MLP neurons of a small language model. Each row is named by its layer, matrix (gate and up: input weights) and neuron, and shows model dimensions 48-143. Each number is 128 + 32 x the weight over its row's rms, rounded and kept within 0 to 255. Numbers have three digits each. A neuron's up and down rows have the sign that makes its largest values positive.
After each neuron's rows, "fires on" lists the tokens most often at its 100 highest values on Wikipedia text that the model never trained on.

L12.gate438:129069151162186117042121086184088141126111146170151079189122163130063126147125209111174125097118117154088144112127167111111128159137103056116060123180142122176106183157172088156123135123164172113114144167156031085103135098156131176128122135170133138140144091146149149153140069117111148110
L12.up438:117105106161125099130160157184124143115123109124143181148130176131123172170154164136163094107135142096116105154138133129092152081181152096138114137107098162085146174179110057076129123116146126086210109094175105143200145141172128168168117139149093216138141123102167112166114178113206208077
fires on: " con", " in", "en", "er", "an"

L13.gate125:146089134136154128049119086161077101076086102122054110133160118148062193138108110167149174165096162124130097125178130125108157172132123090133070145183107114169141076163131094132139149098068127138139105098087084115130125163133126140184136113091154106171175066154143203131204168124124149176
L13.up125:124141095103136125123137137110107133103161170140140097104097127149136098103086157115082102086096120095107176145119147077101136149130133102140137144182077166127146189144133111121160163074144157109156146188096111156086143182149060207150125146144091143122153106083149128118176099106123159089
fires on: "in", "er", "en", ",", "ation"

L11.gate473:120147099149140149193134129125137177126144095124118094171083154172125143209165195047192128146087136115108138135159122166087114140120131116134084150130164108117135124148071093068185104070147170066165150107099136094162144154127077135092141123177127107104104075149100080127142154141132113114
L11.up473:112189133198150085088156159111090146154063144088200093135114188125170130153063097158204110118114132127110120130122078155149126132129107145105139176118155122186116093096147167140166156086090103184121173115121064087054099115112095069129138157131109171101094139088089136122129091115114135132
fires on: " B", ",", "p", " as", "c", " P"

L8.gate703:102135060143147149219105120168089119123136159098187116177101140115101099166142141095187102131161145141144144123170167112132112113083169166115102108105116052096152093133115092104123120162151127172126153161126182155101166138103083143124095115109144081155092130104135163098130130107093140108
L8.up703:160108112098084178166139128146102224177112132108090177122108090161165125130153026120132150112114176130099120121078139161150183138167112102146178176169137103114156173102145111093129166139136106151067076120108162136092155141157118113138122134126177104157118121093139080122129170127042145091
fires on: "l", "or", "u", "L", "ed", "st"

L8.gate160:133084103104155203137132109131151136095128141152125149132159143130091144180184073147120153173092127156139127097114144069125177132181169048093124110192167162105091097125095135157125171099104143109151102183142081125126057153178147152137107105209123082053133100202149145109086088087144087108
L8.up160:118119111127176156176132071057130174089157140184143092116144119129089115188111154100145153172131108148153126110083151069136167134113123167151153117190160136082148123106138132098137115104122118116100116147150106138079099176121092147078140129212116107166116169109157166104058056173089123161
fires on: " that", "ed", "ing", "id"

L2.gate226:090132110126171112148149079123135108126081132165165123123151174098131062087140140162163086140114128101076154089126126151097110198169119143112216101149093088107149128160135108099111149132205220146165092130178167137134104184169145198165064121140123100124185115171135143150142109146155120102
L2.up226:103136127114093169117136062141127092070130142217181101108121131151088119109192134231122148128156129086130156111166140162162108149158140101144138125082098120151145113115161131146118112190140170132186111152176064116147116163146094120131111149099083140117121170085124137140081107121189141113
fires on: "m", "k", "im", "re", "y"

L11.gate588:138126112062067180167120065130133143107125106115103090122106133164108163134157138121093114151124125166148120069137128086153158142123117119168131078120118102149091140163102066136190106136135139146081108166115085120062073157117114128100126087205122066150157152112123218133144125056113118166
L11.up588:097092165067176123097103116091119079127113114172123137145170129169089124133138133115129135154068095212103184126132192126142189170149139147146116108059156135130163130071130127086121135112087137110118067161186116174075125151162113102063147151163104119105121144130130097153122100140089143089
fires on: " that", "ing", "ed", "id", "s"

L8.gate241:143088058103057212206115072112145107100102112101131129161156125118096124102136108177145105149098175104082142071104136077127145135090166089127137128126065122161158128104124146154094136138173120106161122091075081096103153120136128120085083146145157135161149139093100178125137116150108150134
L8.up241:134103111102134162116157054075095101138110115138129110049102127136082158141138086091121098142082135161179165133128153124119114118138157173170130135170085144111176094124107127098095135107103165131145130164144140100098110136121029136128153165134155139167113107095140130134108080162141174188
fires on: "er", "ing", "r", "ed", "le"

L9.gate500:079125112125148138119110102132089030120108162125096090098108088154121053059093132079118132111174068111138179070114115155152118169137162094106113127119117123089117144109174153101104117148162137133128105110141164136137124168183136136180097060069151094077140196153139162123118128127135117160
L9.up500:127136142115018165111120100118089198151195153156096166127132092163136141109147104156167153131147131124089191094158177163134162114145134054087124116086145142136093126104103148092179147145108116117178115142147129163126144085172117093113163199071131208140165079113110153109117123122156124136
fires on: "ed", "re", "k", "er", "ing", "le"

L6.gate77:158113103139149151089077139170152144131147111138092175076096111129116143128159084121098120135174117121166207169136086119120124073082092183157076128142152104213114103108121091091136041128111152068120163082139063163168187168165194095117150093150143096120175011130121203164173120133107139087
L6.up77:131181079139087094160138147162133099104096132186150128166111131101131125160095152124053124131198150098147093129129113177181138097137113153116124164167144117091113195109113127047142124148092167193175080163138137113165126114171171126095135101173130177124122105145141147107132118183114118067
fires on: "an", ",", "re", "l", "y", "s"

L11.gate122:087087097078081119175101140136069192161146106100150127130130115078082123142157102138148110131179092112138134125132178115090121173165141158142029164197235141145179092116117143105214091110167112106140109147167162138125112155087075127138077160187118081150164112155101112098092123140135149135
L11.up122:107104190079117134142117116165100118112109125067104123120134088143128112132126135167128159162137133110108111139110170146098140085168147109139189112174101129070177136073118144075147114109121065091078101170155137132107161094117046096111054120100114138121123126102171142118071124130088086105
fires on: "u", "i", "l", "ber", "al"

L13.gate453:093160139083146143113138132125127088050103151115118104131118137147144062169164076104158176112113011137159129171130157172081082103065067198113068112135152132133156155127107134130121091081089169104170158144186137131171172145189072167103170082130142155174126125157116151106132151124103146122
L13.up453:158192095114117138072195101121112150102088084108147151103150157126125118140122195118174119129122106082176072142159103146176138101107085124093161223156106189161072167111116135096150110125120141153199147193097083147097138165167133084144141121141181089143081183167155137141127131144110154099
fires on: ",", " is", "),"